From a checkpoint of a small transformer trained on Wikipedia.
Training: a variant of Muon for these matrices, 110M tokens.
MLP neurons of a small language model. Each row is named by its layer, matrix (gate and up: input weights) and neuron, and shows model dimensions 16-111. Each number is 128 + 32 x the weight over its row's rms, rounded and kept within 0 to 255. Numbers have three digits each. A neuron's up and down rows have the sign that makes its largest values positive.
After each neuron's rows is what it responds to, as a language model described it from the Wikipedia text at the highest values.

L3.gate210:132057149120108112127164160160115116094132159151102151110139127118176131068180182166099117129070135160117100096090107155151121092084150143134117141110022126119108142145087172103093107110150129107197111131128107153090149194152163107124163143062133197164097142071107128083110114089142159164
L3.up210:112182157085156151172180115157135105116148081118093163102181124143085103112101101215138166192127126105079137084125122137141132134122135117142131111052156118122118130160131092093139188164118147189122116164141088147079180148148184125178159162109083091099083136114102131143121078127159185109
Connector after personal name

L3.gate379:127101121141095105163170090112129171087125176144142100170101119107125114117086110134170131135173128159119126149140193144123142111108164186074139166145155062124169115147137142163113161161175146067118149184086130144147110036206103158127149142123163111120167179129091157115104121184114098110
L3.up379:120143095118098145162159130137057162174070136110120091148186153150112134105147042141079107102126076093144130186132161143170152129174122078145150200105127149111134111094125125139075153140108134090145114177096144110219099097187119132164123152199129104195111107139090143162126102194108125156
Thousands-separator commas

L4.gate255:118149127119143124108119079140020082139133143083128129076179068159074158152179151134178161105120092123161162117146084101150130124121203090147131127195128158137119060125104168143135180214110147116098160136115104117124146078119148115142144104122119145139097142129118118094113119100112114186
L4.up255:174084121111099130167131059140122128157112172109107083138151142153129143119170103105093081143094101154107085178159165105064050157134127179126097149082197100136102116182071115074119163155134104152130090088103128124137112142115111124149119180146157150066142125097122044117164127181164127112
Word-internal pieces and numbers

L2.gate24:103170145099141194119132155144128098137120117150141123148129086149089115099158154106126113154133049110138138144106144104099170112157115132143149135104155172094150113146148059156135182091044142111125117162157072150204149133066184157100140159148150135221095101157102116096147104125135178128
L2.up24:154123074084153082156134094113135093093134134172174116155148093170125156127112150110152171106175087118138091146076133103122174182114094109151128131164159159137084144126131184141180128171091136102090143111091106137154093124106154093154152138135129078185091160103130214146136069095120123236
Spaces in structured listings

L4.gate224:161154114089121090161158112110110146134165197186130128117045076097174127107176118086105088129130165118167093102148145158084090067087138118165107123161125130113173121118130077132148117107163135101123070164170092181134164183151150146125181145105182117123148182117070172110092179101071098135
L4.up224:118087120119143070105140116161125093090144149177179113126128080156142110112170161164135118102152155082150084101124120128107170121116148157149134104185104117053087174064082142147119137139185140093135114152193147156138166163112137172149154182081144158090100091086151056106095143074103123112
Compound-word hyphens

L2.gate130:124157091091115201147183122109122100090149149116145129126142143160122143167095171160118143114143177109140135181110164126049090156102113106132113151139172059158109082113123146152165143152148119198149079103149090165101105089136152164114160121126165098146139138117132142130134178215115104163
L2.up130:127137087126110071155122105090107133205132115153145158102147073088157116119139121132096101088133094185118168120159092129097108102138123165087095136167128155064103092181120110132131138145142083161129126119151067150124161131096141092145131127135189090163110114169152159092163166131087189121
Referring back to subject

L4.gate143:076110164096144069073134177209104107092099118152101137153150146173138106192088098158129064131142127100099135103090143172088117117142154162197114168121120121118101054143111112109185108170135147170100111142094092105082151149183113128152143116095122065152069146158117148202109097176099101157
L4.up143:126113099132060129143146118066143172102175168086140149160163134122127162127093157152076132239090123102081102130172147122129126077146080129106103161132133119093179100110103086145088123096098144116116134114160088087180147144153123121141073175141089133114138119146098094043123104184158135074
List and example connectors

L3.gate411:123180102102146166138150096177066152120162130118115172111130115169161133169122217169123207164127096123133157167043145146061120150121125118118144120100162089123145089152143112148102150131154154211155163188111125120154072117147143134152118160090137158144131076084118119114171127146148145108
L3.up411:161097109076112109136154060089126135158172159135130147098184128186182144130178107136119107101178102085166148127084149113099089107156170070104112083116109063099087090140175197132126075132174181146097132113100128096125164143098144131165097161157116083114115115104128124141136087174111091129
Music release structure tokens

L3.gate248:126116127106180147153082177147134197151100162132194138181110124170111072144123057088114141168153099128084103153145066160112156184116086161110125153118168103148145162179124135094116154081103130095147120103120163149124146126121150133073145050169104095138149111167078149146124133137103126040
L3.up248:114118142094126165148169131131151155138149119193108081108154065103101114162160158181083214097134098145127189098132116196117163151130151164153139148162158149115126188105136138210133175106068138116121092102110132074171172132107165107076122145132102118133124195136142143198098113149163121154
Noun after article in biographies

L3.gate228:117148106173072104157108138163115141118156120104115104118127127124131102111155161180160087163181092197115073146155155101127114117102160100087111116173180187102107137116071159084207128135131108122123103120051127090168107089160150184121150112170146112104173124128108221146101145146138162137
L3.up228:106150089164155115152122104152131127040165128086176134138099123156109151056159137140110155122171137163179105085125156153175102155110121081147155210112151188181146171140176176116129153117105119135149140075166188161178133170128167107123136146096183139148169135100149135151091075128053046153
Mid-word subword continuations

L2.gate169:175187112113104074157135147113168161141132143141097149131119135109163150119149157142131112131147149103097107156128155081152084130120068143135119162096117114103108121137125071103052150114148140159088103101126048138155157107134140153123125156113128158122086161078072158112140153162160185159
L2.up169:114057117120151126118156101122155199083152143165108024177161092120230056074138161136104129146131143123159094177155136167129128152103129175150115089080109134091119106199146145087135096140128154161088104114135114137121128129147156122133126099160148141166107122130066048140149099150124131109
Mid-word fragments, compound joins

L3.gate372:155110170136149140141121143196063144216107123115121120090106108140201114158131102103076127144118100163155087096145092073143011142148178130122100147104136102106085202154131116126130162149157087156130183103112133143154128157115132111115125131058101142123131101156127145126096091140051117103
L3.up372:155092197154184141121111104140144176150128192161142118056130137163174163146142158096140125106162129129138143113165131129138161131091128185172145156183063149069138166095121123142226117136105115189133136151182127150137137107164135135109115144049134167125121091133137046154066137072108147098
Education institution prepositions

L2.gate446:058214150098119152124111165117106103120097141153083126079120140144168159109127147167081080116161083161097172115109096130113126142122134116073100173102125149099162135106114126107165112115084075149073131106148090107096156130087138157133107105057090131121084100098094110109174161097129091179
L2.up446:105123144104127158098145091101109128103069176126157106168125138099104115173137100117134147168145110119152206133087154195107173090184155093173153096124125112154135149110134138138150051125127202162163121127157111152126138166142189101133167121140122177047104138125114119139126159204120091064
Number-preceding space

L4.gate28:118125158153104122135094095175115152143128174158113080142119133164115073149120119128060132076190122107178109119047100141179121140118121133134119168130154168139130166102122074115122102101147102133165120151097137180125119178163177131112140158094109109135144210170139107190136093100116109129
L4.up28:168116123107104189079092098108138157126112194131121085083116117113113162133101080117125104136160131134126156113120178209139128097159140084127074134212147121130133132205073182153113119106071163107094130154118149174172164113112113145121138125206199115146112170130119119106137105115193082148
Table cell after counts

L4.gate347:138103084166157114140109166144064119156055121147097137114120124158064147114143105124084151080167116078185110115215068205083110150152121124120159139145160140127034146157198099072172188123147119099153162110135105149081126102169134120090160168135134172150143187127187121084163111146103077112
L4.up347:100132183129091083159092111150109169169087159103164186147161165177156083130081138124079108108175113141151182161110047142124115116171107105125166082043161124144085100139090128112062119109144172126107121137139068129087133117148237141209131130115113171136058174164125096140186164203169087145
Disambiguating and location commas

L4.gate423:061186110138120144092102138165093088161097152098123166151102112199161096137148180150122138132101194088096078142124152105083100116132088155145145077138172135126139166129158102119148113053196065143121145169171138132089138137105122088109138069160110106193109112168111145202131109137094174099
L4.up423:122163092113156128114122100094098134034181143115186141160147120168125149146086164137123171143172169138119168134076083152101143106026121142137141134198095161139126110106145182124124113062135094143136101183080103128079160120112188102125152121119091087149125103149145105171085122095132145184
Music release terms

L2.gate380:123156161073187141088094156218149073148102147149175146122118126127129136145151082085124164119122083150142109133140106157045117117116092076139141178136145123145109103135105082119187158140148123173193162111131061127111106084117197129132167119162145145145128124086074098185186131184101087122
L2.up380:170150123126130164103086145168113097156061163096109142110164106119093099141125144121122137109058176158066092101099075099071095118173145118157098132087147127127115147124106186081077089193171127144104110108143108128064124164123162132155127152113143081171089126163111160082161126100091142151
Sports-career article structure

L3.gate267:185118153103138135132162161131144113053137118101139089156134129158089127221145143146173184077132142104171088142134138128066132146102156091131074182033179159086066161130093100137199195139124118184175106074127106089161122119137113171116146133118131108100094118070149155102114118126138186146
L3.up267:124109130090105078066135128179118105100133216160120103137138211102085119161098145110118109163158149130153108116089110168094093106116151145133168163083142112176155118147101099090175109122136199097083116151191157103083090107075172090147118117099125077077120091130144126116165152170151093130
Numbers after determiners/prepositions

L2.gate60:111170145140099132124044095215143119135116149121111104121129109149105103096125085101200116181142108148090082086105171089072123191180126093190093057151169142169147121133152160140129090124122134116142146164067140078093109175150181136177136137162111134167064171134098138104155169135141112108
L2.up60:112143099143046127137157178150089149136082086081102115123128156151095120080103171130158106148057183125162118066131103133149099103139126167102111150147202103163117057172131094146122147129184114123110089100143110146155117095190127132129058146107122162107125110118123094104119100169118129134
Possessive back-reference determiners

L3.gate344:097140126139097059122147059137088199161090096168109095132068120169129142111144101085103100103144143193171116125147158113139113156140101130160137128198149094104062164097127158146146146122135166127093065131121103133116109179106178110150129110101136104081098114133097141064133115160130107150
L3.up344:120164128102177089163120062177088144117138131210115107093151134149138136169158119063126095108075114128162096109132086090114082147161108129138114182154155124117141122166103110093158200152189097150070131188160131141138132125111095079194088129095145180161091179116114098141098103122150092145
Partitive "of" after quantifiers

L4.gate372:170189160103147137152221212178091144123132173086121080117089136130186101039155125159141125094131120135090126188083132130141057161117082140147162116110163119110098135174090149125087133116162112117093117079131133113191098132126097125090132130170127178156133135148143131156092159142149148149
L4.up372:108127122141137191146180147140157165097100089075094068083109138111113105139127065130113047103072130135091117120127200149077127131172132114136173136111148155130130141162093104123139077122146075086129152136127097163106128157139136118126140093106120136160131124153156156126136190163115087103
Infobox labels and word-fragments

L4.gate309:115091128132146106098109136085107128137081105133092058117097137149182132139154086145138179138132148156123130142137142168126166176117131148138110126085163088081152124147117174058148114106093083151156080127155138167127221134137136152163140134126082154099119151159155173115177136108177124178
L4.up309:157172182102114130147149109125165184166080140137123140089126155098137106159138090144132141170143086098151095124122113152153170177144088187157139220124149156126177173105130072125120141186142090166165137120096124112112152139079137117168119102124159115158188150156103145159114094101141119150
Sports statistics wording

L4.gate250:142104146061187145165086104112173062130120166196078088089139108140131157145184118121164168131175119107123154148087062178074130150170159146147136130130111152090137143138123098096170129104106154168191127162165193140133136116108185203026187118154171118150108174137120148166125124139124144170
L4.up250:145137134147078139179184058081140163108133170149172086135107120115163150136167178101123142111132132089169130129160183100141138123138159140075116173114104188083123088123070154111173111088089109139129141121116099217187139080109175162133156148128126142159175115119124105162122143149071129190
Fixed-phrase completions

L2.gate15:136142115103113142168094108176182096184098086138144165099098135100102147148142059087136092128152106139142123129040158138153121120114103136093115145126158099143107171199173123104159144076079186171105155136121155161079108113123120083152142126129113097137151177162062135140119189154186135095
L2.up15:170212162138154186156084160176082038151121125138156149090117113141113135156119136101067119165130161155164077155097089079089065126124118100117083165121101134092139169131156171096121149135172078087148140147133162054109128139123138076093162122079121184150130154125141119141123127080134150135
Set-phrase function words

L2.gate290:162096154122114103126181119159139126098171177155093101159166118116185172140165200167115130099144165187148097110181134091136000127136073171189112135144136098150157127126136139128123108144133148120145116107173122151112157125147095120149088134081162133114128145117111095147165151139203168150
L2.up290:080139112099092136143124121118083116108157157145144117104105142067119149163139147131137135164114091138134154132164108095121108103156174160127076164143149114159135121073072117209117141136104179079125140090157069113149112078070128127190124127125103197126158046090147091142148075192121186120
Leading number digits